python train.py --num_hidden_layers=16 --hidden_size=256 --num_attention_heads=4 --num_key_value_heads=4 --head_dim=64 --intermediate_size=768 --vocab_size=16384 --hidden_act="swiglu" --norm="rmsnorm" --norm_place="pre" --norm_eps=1e-06 --positions="rope" --rope_theta=100000.0 --rope_fraction=0.25 --qk_norm=false --attn_scale=0.125 --bias="none" --tie_word_embeddings=false --parallel_block=true --init="normal" --init_std_qkv=0.0544 --init_std_o=0.0 --init_std_up=0.0544 --init_std_down=0.0 --optimizer="adamw" --learning_rate=0.00147 --lr_mult_up=0.822 --beta1=0.95 --beta2=0.95 --lr_head=0.00621 --max_grad_norm=0.5 --warmup_steps=336 --schedule="wsd" --decay_fraction=0.909 --decay_shape="linear" --final_lr_fraction=0.0 --batch_tokens=32768 --max_seq_len=512 --doc_mask=true --train_tokens=311500000 --max_steps=9507 --dataset="wikipedia_en"
MLP neurons of a small language model. Each row is named by its layer, matrix (down: output weights) and neuron, and shows model dimensions 128-255. Each number is 128 + 24 x the weight over its row's rms, rounded and kept within 0 to 255. A neuron's up and down rows have the sign that makes its largest values positive.
A block is one neuron, or neurons of one layer that tend to fire together. After each block is what it responds to, as a language model described it from the Wikipedia text at the highest values.

L7.down479 [176 125 125 108 158 132 117 128 160 129  93 103 133 125  91  46 134 108 151 155 134 132 160 150 141 109 104 145 140 166 107  87 100 117 118 130  96 142 116 131 134 124 137  94 119 121 105 129 129 130 142 114  93 105 104 116 159 185 116 112 169  94 131 156 110 121 120 151 134 118 153  99 161 130 152 120 115 140 145 160 104 166 147  99 125 142  95 119 135 114 109 139 115  91 145 113  86 143 156 167 113 108  87 129 130 149 152 144 159 151 110 159 137 124 135 137  85 130 134 159  99  98  94 142  89  79 103 181]
Description: Release date/place prepositions

L7.down3 [120 143 146  97 158  82  98 141  92 101  89 126 119 131  99 139 136 139 144 170  88 146 103 115  80 158 132 117 142 113 129 112 116 101 106 119 158 141 167 102 151 149 142 139 145 160 100 130 100 137  99 150  98 102 172 116 137 109 131 159 122 128 125 100 134  92 147 128 114 128  97  27 125 126 125 156 115  88 156 119 143 165 103 141 117 127 136 138 125 128 128 114 139 127 145 115 129 121 126 141  86 139  99  93 111 123  84 138 129  95  64 159 103 106 115 142 117 146 157 128 130 124 114 180 157 110  94 114]
Description: Formulaic boilerplate continuations

L5.down327 [165 119 182 137 120 105 116 150  98 121 156 111 125 112 173 127 111 118 124 142 107 129 105 126 142 133 144 137 163  97 145 143 127 130 138 174 123 147 153 110 127 113 114 130 145 149  68 120 131 102 116 190 110 138 114 136 114 146 165 141 146 121 163 135  91 122 145 149 164 126 124 118  91 188 168 157  99 120  84 139 126 151 120 140 116  92 127 122  92 116 172 190  93 130  91 101 170 106 130  84 183 126 147 163 126  90 132 132 140  99 154 145 110 136 140  91 132 139  80 141  69 152 110 118 115 113 100 139]
L5.down580 [132 115 179 104 126 131 118 151 124 122 153  96 133 165 149  96 127 111 108 144 120 126 132 119 122 118 121 106 115 126 132 128 129 104 158 143  94 158 187 123 160 159 124 106 136 127  82 113 107 102 118 133  70 133  99 127 133 107 116 156 164 149 184 137 125 130 146 111 165 159 140  79 100 122 131  96 110 177 134 137 130 116 121 105 130 148 135  96 108 122 188 148 172  90 121 141 144 120 140 139 159  90 132 134 122  93 142 133 136 137 110 193 132  80 136 109  77 160  94 147 107 141 132 147 120 117 107 144]
L5.down592 [116 135 130 144 143 123 121 134 137 113 134 125 120  96 166 136 111 113 147 137  25 102  86 120 144 162 129  64 122 120 108 117 127 110 117 147 125 172 121 124 126 105 113 126 117 165  79 135 119 112 106 173  98 109 141 139 147 114 153 105 147 155 140 153  96 146 152 140 161 128  83 107 125  86 145  63 112  58 123 153 115 157 148  99 198 173 110 119 133 117  90 163 129 130 123 106 111 117 150 123 126 130 166 114 112 128 132 112 136 143  60 138 147 120 109 116 108 152 119 138 114 109 133 116 119 127 125 123]
L5.down634 [145 131 153 140  97  96 128 147 146 141 139 138 141 112 118 113 115 148 139 106  98 117 168 108 112 128  99 148 129 140 126 127 124 129 166 124  96 159 173 102 102 124  81 144 138 139 115 117 145  82 133 154 151 126 117  93 100  86 172 112 128 125 170 124 109 134 128 149 140 141 124 166 143 157 114 149 121 182  78 153 124 119  83  79 203 122 138 133 121  99 163 155 123  94  91 142 117 122 150 151 127 121 122 123 112  54 140 131 109 185 139 141 106  90 169  74 103 160 112 148  93 143 142 122  82 100 120 113]
Description: Section heading closers

L2.down38 [105 109 113 151 158 148 102 109  90 169 136 144 130 160 101 148 113 140 116 140  59 180 125 144 130  77  72  75 160 121 120 150 111 154 124  83 140 157  94  97 149 179 148 148  90 139 128  80 146 132 137 100 158 134 137 122 125 133 125 152 137 114  99 125 136 102 114  71 141 146 130 112 110  85 136 153 129 118 117 162 100 100 131 152  94 108 150 105 151 158 130 105  83 115 132 104 140  91 106 145 153 143 132 118 137 153 165 169 109  99 133 120 130 155 133 132 140 102 137 123 150 128 112 104 129 117  94 162]
L2.down118 [174 126  87 139 154 176 154  93 140 148 106 119  80 114 127 166 100 133 130 144 110 160 177 174 107 117 105 144  90 124 187 128 103 109 138 110 136 136 134 107 161 128  88  90  89 128 140 121 137 121  92 115  95 140 144 164 141 111 157 100 110 150 132 154 186 142 101 161 112 127 137 163 142 109 127  96 140  81 115 128 146  72 112 101 124 118 111 128 163 133 160  96 137 162 159 146 124 137 143 125 131 121 160 120 147 132 125 156  59 117 176 133 130 114 106 109 106 164 103 130 132  84 127  94 121 115  96 153]
L2.down121 [123 141  56 133 156  93 101  81 188 160 116 192 114 116 130 154 122  85 130 125 110 106 173 110 129 107 117 147 105 145  99 124 144 132 144 133 140 126 131 125 104 111 117 136  98 124 133 172 124 121 142 149  95 126 124 133 126 152 129 134 140 107 126 112 126 113 133 123 103 127 166 109 128 119 126 103 127 108 138 100 178 116 113 110 129 109 115 133  97 171  97 106 146 132  66 142 168 129 143 102 165 148  95 114 115 135 116 130 130 130 129 140 112 119 117 133  96 137 120 136 103  87 115 114 150 143  61 128]
L2.down152 [170  95 153 159 160 129 139 138  88 124 103 137 126 169  92 133 132 138 133 140 109 106 124 147 161 105 145 149 127  99 112 112  95 113 103 115 122  89 157 131 126 103  89 126 159 182 125 127 145 103 145 115 139 163 129 111 163 143 148 193 145 160  89  88 127 142 143 103 166 102 132  84 114 138 120  95 156 111 151 172 135 149 124 109 130 162 124 109 148  86 103 132 122 147  90 128 126 165 132 128 112 115 150 136 174 110 145 121 132 118  66  77  97  97  96 120 104 167 127 111 148  92 107 154 103 148 149 141]
L2.down291 [143 107  81 151  73 139 145 118 113 155  96 110 145 141 152 185 113  93 120  84 148 124 136 102 156 129 120 142 109  60 117 116 125 110 123 156 102 174 137 110 117  80 203 135 152 126 109 111 132 113  99 128  65  94 154 170 103 126 115  98 136 134 151 119 124 180 145 126 104 108 109 165 155 133 119 127 100 118 146  95  84  78 123 135 143 125 126 138 133 196 110 137 112 115  96 133 127 132 136 113  76  92 122 143 149 117 108 125  90 107 146 151 141 199  98 117  86 123 118 147 129 107 151 145 106 132 149 109]
L2.down315 [ 92 126 122  81 133 115 138 139 113 162 125 117 146 102 120 142 124 144 144 125 121  98 189 149 100 134 129  83 138 126  83 122 157 116 131 151 120 116  98 113 163 107 151  67 100 107 153  77 100 111 120 130 118 177 130 143 155 108  94 151 167 109 120  95 111 106 109 126 139 145 113 112 125 104 152 125 148 159 100 108 160 150 113  99 127 158 120 133 138  78 142 132 112 116 152 117 153 127 128 138 123 117 142 119 126 116 141 122 136 137  67 133 105 194 156 162 123 134 141  85 137 103 114 144 163 134 130 127]
L2.down355 [123 129 136 163 221 108 124 103 120 110 142 124  82 125 128 138 122 104 129 100  71  73 131 106 159 113 154 131 158 118 133 174 113 126 140 141 138 147 192 165 165 124 171 129 151 116 161 149 140  71 133 123 102 147 126 139 141 181  95 163 139 173 124  84 104 135 106 124 157 146 131 116 141 144 137 103 104  79 148 117 172 147 128  91 112 105 115 101 112 143 114 108 117 121  85 146 132 135 157 122 137  99 150 149 135 151 123 124 135 108  75 105 105 171 105 116 115 116 151 127  96 135 151 121 131 149 111 149]
L2.down357 [113 155 107 128 159 101 132 117 136 147 128 125 117 134 105 116 121 136 185 117 135 128 119 157 132 101 155 145 115 104 128  75 121 106 133 151 108 149  91 135 142 145 150  65 141 111 159 115 151 132 169 166 126 126 162 149  99 138 143 153  93 155 121 161 109 148 112 155 118 151 113 155 109 120 116 148  99  93  86 144 107 138 110 155 123 124 146 152 141 136 118 116 176 185 142 170 160 130 109 122 150 110 170 155 168 100 119 147 147 124  94 147 118 128 134 126 112  97 119 119 145 130 158  70 128 116 144 108]
L2.down398 [123 112 154 126 177 113 119 123  89 145 135 156 141 168  87 146 128 128 128 155  87  66 154 153 133 131 123 128 142 130  91 116 134 128 117 146 122  94 153 117 134 129 107 126 131 142 155 129 156 143 150 148 141 158 130 167 115 163  99 139 168 169 117 127  87 162 172 131 122 154  86 119 114 129 106 144 171  22 130 155 111 195 129  96 107 136 109 128 133 109 138 155 141 133 138 153 126 142 151 150 141  99 141 141 133 118  93 136 153 114  59 110 127 143 118 101 144 172 137 142 137 101  78 118 138 131 126 152]
L2.down402 [127 135  81  86 114  99 106 169 107 133 149 127  82 102  94 133 116 120 135 156 169 133 147 120 145 108  82 117  99 127  83  93  90 122 152 124 161  83 115  84 115 118 143 138 145 168 129 166 131 165 188 109 148 163 136 121 129 145 139 112 131  91  87 168 123 126 135  80 103 141 130 119 111 140 141 143  79 155 131 110 109 161 113 110  81 108 139 106  97 138 129 129 137  99 146 110 127 170 123 128  96 122 174 142 105 126 138 111 113 127 125 140 104 140 129 124 146  85 132 109 135 100 129 165  79 151 128 112]
L2.down424 [195 143 148 186 172 184 116 123 147 114 118  95 147 162 121 125 168 121  96 123  93 100 164  93 145  77 122 117 103 112 156 176 145 118 117 123 109 109 122 133 152 119 147 154 145 195 149 134 117 127 178 127 106 123  82 138 144 132 117 128 119 153 122 130 150 172 115  96 130 126 142  99 143 104 126 122  93 106 131 107 119 104 127 102 130 108 143 190  92 117 124 106 134 164 122 135 157 164 163 105 164 134 143 144 123 139 111 125 105  86 153 153 135 155 185 121  99 141 113 142 163 149 139 164 125 117 112 106]
L2.down557 [ 95 104 124 119  94 127  93 135 124 132 173 111 132  85 117 121 143 151 120 137 154 174 126 101 112 140 129 123 146 127 132 119 125 120 161 116 154 116 156 112 117 134 144  82 118 103 159 124 119 167 142  98 137 136 142 102 150  96 133  90 100 125 106 141 139 123 121 131 133 109 168 197 143 108 129 154  92 184 100 119 151 109 102 131 112 123 161 113 115 123  95 131 128 134 157 140 101 132 140 155 101 113 141 136 111 160 132 128 169 133 213 152 125 148 106 147 107 145  66 100 127 106 122 120 104 101 159 136]
L2.down578 [140 121 102 118 117 135 123 187 142 132 104  63  94 136 101 146 124 117  96 185 118  95 118 137 141 100 104 137 102 156 145 117 116 153 150 104 127 119 135 136 155 107 108 112 142 110 125 155 155 126 119 133 107 142 119 107 128 158 120 165 126 137 176  94 111 145  89  87 122 142 122 192 135 117 104 131 127 126 118 121  95 150 120  92  89  97  89 118 102 150 121 116 120 152 110  98 155 166 135 151 133 116  94 138 128 162 128  93 152 157  93 149 149 135 134 164 151 121  96  99 192 147  96 135 102 134 103 151]
L2.down650 [161 135  68 110 151 134 128  95 154 132 154 107 157 176 145 134 114 122 100 108 150 102 138 116 128 147 126 129 113 131 142 114  98 119  74 158 121 133 144 156 148 129 115 115 130 146 135 134 144 115 101 117  91 135 123 129 115  90 151 161 156 129 141 111 142 113  94  62 156 145 165 139 127 122 102  61 135 160 104 130 154 160 155 124 112 113 107  99 161 130 113  80 148 132 157  94 163 167  98 162 137  98 139 111 176  72 166 116 105 124  92 146  88 149 124 108 115 124 108 102 155 114 111 122 136 146 116 127]
L2.down699 [119 131 134 135 157 117 102  82 126 117 131 113 158 127 118 125 129 146 112 114 108 121 108 125 122 156 115  96 132 142 117 140 164 122  88 143 132 172  95 154 119  97 130 128 123 119 128 112 138 124 111 209 131 123 125 180 151 120 149  98 123 119  90 141 110 123  95  91 135 134 140 172 106 154  99 148 141  66 119 130 163 154 144 155  91 101 148 123 141  90 163 128 122 121 129 110 132 130 108 138 135 143 125 137 156 124  65 122 141 121 103 148 137 135 106 141 102 137 156  92 134 161 126 140 124 121 107  93]
L2.down719 [132 155 162 111 146 146 122 116 187 120 131 134 113 139 132 119 118 124  98 150 139 124 152  89 148 154 152 119 148 142 152 146 117 120  87 127 129 141 120 164 139  54 148  87 138 132 118 125 153 112 130 167 148 141 139 105 137 129 141 132 158 133 151 137 118 144 139 170 161  83 128 148 128 166 162 141 174 163  80 147 172 139  74 130 129 149  97  88 131 140 147 134 115 147 121 145 144 120 111 171 106 129 176 138  99 117 100 151 133 120 142 123 117 154 138 124 108 123 131 157 116 138 129 108 175 133 128 123]
Description: Complement-taking relational words

L5.down142 [113 115 135 163 169 130 144 135 135  98  87  94 132 164 107 148 134 133 123 109  90 113 139 111 124 114  92 141 137 158 116 138 130 130 131 134  90 160 124 132 173 120 140 124 181 115 118 137 120 115  86 149 123 113 149  96 130 137 133 126 124 126 119 145 142 136  92 128 136 116 137 119 114 140 130 119 109 111 174 114 113 187 132 108 129 165  94 141 137 162 135 162 113 128 151 129 145 147 177 146 163 100 134 121 161 143 100 108 115 108  52 144 136  92 139  94  83 129 130 121 155 133 132 131 120  71  77 172]
L5.down387 [135 126 122 140 137 151 114 143 121 149 103 106 131 133 165 133 137 134 125 131  60  97 153 135 105 190 165  97 125 142 130 122  92 135 124  98 136  95 147 124 148 179 111 128 136 137 106  92 151 116 114  88 151 122 143 146 116 140  54 138 103 102 144 112 113 127 154  83 145 143 109 127 120 145  94 104 114  55 141 149  92 110 117 121 122 153 142 143 129 112  83 131 159 122 108 169 100 133 130 131 145 110 153 103 128 144 113 179  96 136  89 100 136 101 157 165 131 197 136 137 155 118 142 134 144 104 103 139]
L5.down656 [118 124 149 113 139 118 114 151 157 146  72 101 122 142 123 144  96 140 104 136 117 103 140 146 136 106 131 109  94  98 130 120 160 138 114 145 133 126 115 121 141 151 162 106 129  98 133 136 141 150 119 125 115 154 178 137 157 181 130 170 140 152 119 175 132  90 132 136 121 112 117  88 122  72 143 121 139  68 167 148 126 175  92 114 146 187 106 123 112 137 109  97  96 164 137 141 122 121 141 141 134  98 127 131 159 130 175 135 144 125  80 143 159 125 114 105  97  80 123 116 134 123 153 121 127  94 143 136]
L5.down691 [115  99 153 108 158 108 106 108 153 140 116  67 140 133  97 114 143 142 140 155  87 138 111 116 116 155  86 164  97 112  80  98 133 128 141 113 178 145 149 116 121 132 148 157 141 101 135 112  94 158 115 131 119 112 156 125 156 146 117 132 151 139 103 131 115 110 117 149 140 106 106  87 119 129 131 128 114 148 120 148 120 152  97 114 149 167 122 144 142 113 123  96  83 152 153 131  98 115 156 112  93 118 149 124 125 113 157 141 155  93  95 151 140 135  75 132  80 137 156 140 101 108 136 148 112  99 138 147]
Description: After-name tokens

L2.down23 [149 104  76 118 103 137 126 144 131 115 142 187 130 105 134 142 142 131 124 139 176 141 134  85  62 144 120 151 133 101  96 126 124 121 158 100 139 111 134 112 104 150 133 130 125 140 124 112 129 164 145  74 116 164 120 126 119 155 177 131 107 119 105 103 139 120 152 125 132 109 120 156 142  76  64 145  74 216 121 132 141  96 147 125  97 117 155 140 178 115 156 120 110 119 181 103 140 159 119 114  79 113 153 174  92 112 174 129 127 141 186 122 116 152 130 104 176 106  92 130 139 144 139 128 130 119 146 137]
L2.down54 [144 141  86 129  87 114 130  88 162 123  86 157 123 106 119  97 100  89 121 114 120  83 139 144 152  95 128 137 122 120 132 100 138 137 109 127 113  99 117 103 121 114 126 166 145 161 196 138 123 125 118  72 121 149 129 122  95 145 167 113 123 129  90 131 183  83 168 152 151 129 150 156 141 105 115 148 117 132 135 146  92 118 120  85 131 141 152  93 145 148  91 130 134 193 127 125 119 105 118 144 167 162 143 112 107 163 107 169 130 122 124  85 127 117 138 101 147 117 144 179 103  64 125 124 107 102 188 128]
L2.down124 [ 96  82 125 111 149 143 110 113 105 114 121 186  98 146 138 125 131 107 109 132  96  45 120 137 122 127 154 161 134 134  65 168 123 164 129 133 112 115 149 164 147 158 133  93 117 147 149  76 103  98  75 194 109 167 158 114 121  92 136 128 112 130 124 160 136 149 144 144  97 132  77 153 115 101 122  89 150  55 112 132 122 185 118 113 134 101 108 114 132 118 141 137 135 127 104 154 127 153 125 104 123 137 134 119 112 144 116 131 117 127  77 102 162 139 158 121  98 150 102 119 150  98 115 147 125 113  94 117]
L2.down348 [143 132  94 146 121 143 153 114 110 170 134 149 117 119 131 158 127 121 137 153 177  94 105 155 156 164 125 142 103 155 113 139  66 160 102 134  67 118 158  83 108 166 139  91 174 159 129 103 128 143 110  89 128 126 118 134 136 162 132 131 150 109 193 137 118 149 133 146 168 126 121 109 114  93 118 163 148 175  70 131 123 144 113  76 131 105 114 133 108 104 118 158 127 136 182 141 132 168 143 134 107 155 115 131 157 127 158 102 148 113 143 132 163 109 161 148 115 118 134 133 156 170 135 140 144 110 132 104]
L2.down353 [140 102 153 167 178 147 120 148 165 132 117 101 123 124 110  98 108 130 164 169  73  91 151 136 113 128 157 107 140 140 130 126 146 132 119 114 165 119 144  88 137 122 141 122 156 129  79  59 148 148 125 117 142 128 104 175 165  90 149 102 108 149 147 134 111 114 122 121 108 136 122 131 120 126 132 123 110  94 115 113  88 164  99 149 122 125 112 135 132  98 149 109 120 149  62 155 130 163 148 139 113 131 139 121 144 143 152 154  90 110 114 117 105 100 114 123  75 122  76 158 133 133  99 129 104  93 153 156]
L2.down366 [133 130  99 104 126 168 105 118 167 146 151 163 108  93 131 133  89 157 104 116 119 103  90 147 146 151 107 155 124 159 108  88  95 124 133 100 101 126 129 156 117 136 104 119 133  98 144 154 121 158 159 133 112 136  96 125 109 124 164 125 147 101 117 165 149 115 136 145 113 129 113 139 126  98  90 169 116  90 112 139 127 123  93 113 165 106 115 114 148 147 181 132 149 140 138 148  98 127 131 124  89 135 144 111 160 136  64 126 169 153 102 112 126 110 128 102 144 108 118 148 109 121 107 182 145  99 151 137]
L2.down387 [154 139 108 132 142 116 178 105 140 134  75 177 115 201 130 184 111 123 108 148 114 109 152 173 126  98 105  94 139 125  99 126 153 153 137 139 160 129  87  89  92 107 131 143 113 114  76 124  96 102 162 160 133 145 136 123 133 143 155 111 108 143 135 110 139 143  69 135 131 124 112  94 104  70 118 151 153  92 143 141 129 148 146 100  89 124  75 152 130 129 109  91 127 144 113 135 141 153 144 165 128  71 104 122 142 112 118 130 119 126 113 127 133 113 139 177 152 104 121 163 122 172 153 106 122 141  88 179]
L2.down388 [103 103 136 120 105 159 138 131 143 127 102 123 144 141 133 129 110 121 166 150 206 112 129 118 148 103 126 165 147 125  97 139 128 117 134 106 141 138 118 141 145 139 157 129  96 105  92  92 119  84 134  81 120 145 154  80 101 109 119 135 102 153 136 167 147 123 148 132  84 143 140 169 138  89 173 166  91 204 166 165  69 136 145 117 130 118  93  92 119 131 129 172 126 144  91 125 120 146  97 147  84 128 107 117 121 148 153 132 134  71 188 128 153  93 130 110 149 167 133 143 115 100 149 109 102 130 166 160]
L2.down413 [135 148  72 118 117 119  78 125 183 111 129 150  96 134 142 101 111 132 131 112 106 163 149 134 180 129 117 152  83 138 112  83 139 145 166 123 118 103 135 113 146 166 125 107 101 115 124 127 141 154 165  97 115 140 140 130 119 170 154 139  89 145 111 198 130 103 143 150 103 164 174 156 124 104 134 145 116 107 140 110 124  91 142 102 112  98 121 110  90 129 181 150 134 136 144 148 105 122 145 121 109 102 148 143 148 144 149 124 124 114 138 118 124 128 147 153 128 122 107 127 121  92 113 106 162 126 125 127]
L2.down512 [140 103 158 141 115 163 109 109 112 130 126 139 111 101 143 102 118 145 137 140 128 161 138 136  86  81  97 114 150 147 159 132 154 157 128  78 124 124 173 142 122 177 119 139 112 149 179 135 114 138 160 137 137  65 160 125 145 118 124  98  94 130 145 124 110 151 118 130 172 166 121 105 105 139 121 150 104 130 134  73 114 142  91 147 134  98 160 151 123 149 151 138 115 123 122 140  87  98  79 132 149 116 125 134 115  81 135 123 165 145 117 111 109 106 104 148 142 104 133 133 159 114  97 163 141 128  98  86]
L2.down521 [125 115 192 113  76 129  88  94 155 137 132 154 134 141 157 185 124 132 148 177 145 146  68 111 158 136 144 169 142  97 124 112 133 116  92 137 161  94 105  96 150 145 124 161 110 120 145 103 139 130 122 142 113 146 137 141 122 139 150 121 107 132 154 125 141 157 171 124 166 110 131 129 128 146  94 133 123 148 102 123 121 125 173 131 148 133 111 122 144 153 127 134  87 173 176 150 116 120 153 157 110 138 147  87 156 122 145  80 149 144 129 118 117 138 147  99 151 143 159 131 166 211 127  99 168 111 114 139]
L2.down645 [139 108 150 132 175 151 101 115 121 142 157 145 152 105 136 136 121 106 121 137 135 109 122 118 108 132 130 114 137 141 117 119 144 149 132 136 117 106 119 134 168 131 136 131 138 103  85 101 138 105 141 211 118 116 117 101 144  97 146 152 118 115 145 157 104  98  93 149 127 118 138 143 104  84 140 139 143  49 173 161 122 137 129 132 128  90 146 162 141 142  99 124 132 113 114 165 117 158 116 133 153 114 129 128 164 132 132 120  94 142 125 131 146 151 158 135  64 147 134  98 161  93 155 156 123 104  76 158]
L2.down682 [114 107 109 136 111 152 122 175 119 110 131 108 123 152 114 114 175  78  93 119 107  96 169 112 110 107 164 105 151 115 116 154 123 130 126 103  98 141 158  99 115 112 130 147 146 152 157 124 150 142  99 102 114 147 116  82 120 133 121 151 146 140 128 157 133 172 138 102 106 102  91 132 146 124 150 150 117 170 102 104 125 160 143 117 151 142 135 109 178  84 107 103 121 114 125 128 163 140 118 110  94 146 118 111 116 138 158 167 127 134 146 130 123 140 138 124 147 137 109  89 144 152 110 132 143 117 115  58]
L2.down712 [137 117 129 163 136 136 137  96  82 185  87  98 137 145 125 149 143 149 152 134 121 146 113 166 140 145 146 110 147 161 120 131 154 169 114 106 125 141 120 134 130 170 141 146 113 125 129 122 147 108 129 126 141  91 141 116 112 109 144 124 103 126  93 125 138 101 119  92 157 186 164 114  96 131 126 110  94  76 114 115 117 172 109  98  79 108 119 136 197 133 143 122 108 116 115 134 129 107 151 169 142 134 176 117 117 137 160 145 102 177  71 135  77  83 164  88 153 124 121 150 143 135 163 185  82 103 109 113]
L2.down725 [ 97  97 114 172 132 109 103 129 161 104 185 160 131 154 117 158 106 142  71 102 131 119 134 144 139 130 113 141  88 144 119  96 124 147 141 116 136  92 157 100 122 130 124 103 190 125 145 103 129 160 186 101 139 112  91 141 138 127 184 154 129 137 129 125 128 136 138  98  59  99 138 121  85 147 121 137 114 148 140 121 129 126 121 174 114 105 133 189 122 135 114 170  87 141  93 131  96 145 100 154 158 133 135 108 131 168 105 123 153 117 129 126 119 144 143 125 135 137 113 123 101 132 118 138 131 107 155 147]
L2.down764 [138 126 118 123 146  75  90 153 131 120  76 155 142 159 103 111 140 160 133 128 117 180 140 163 116 143 102 101 149 111 115 137 199 132 140 111 123 141 109 117 135  85  99 135  99 139 133 107 135 129 150 197 129 129 143 121 157  81 140 112 126 118  80 107 143 101 157 131 139 146 132 129  89 118 137 113 168 123  51 135 126 124 123 130 134 113  90 157  92  87 135  89 140 169 135 146  96 149  96 164 162 130 134 139 133 143  94 161 146 138 129 149 130 154 136 140 135 164 121 120 122 133  76 126 140 118 110 128]
Description: Music article markup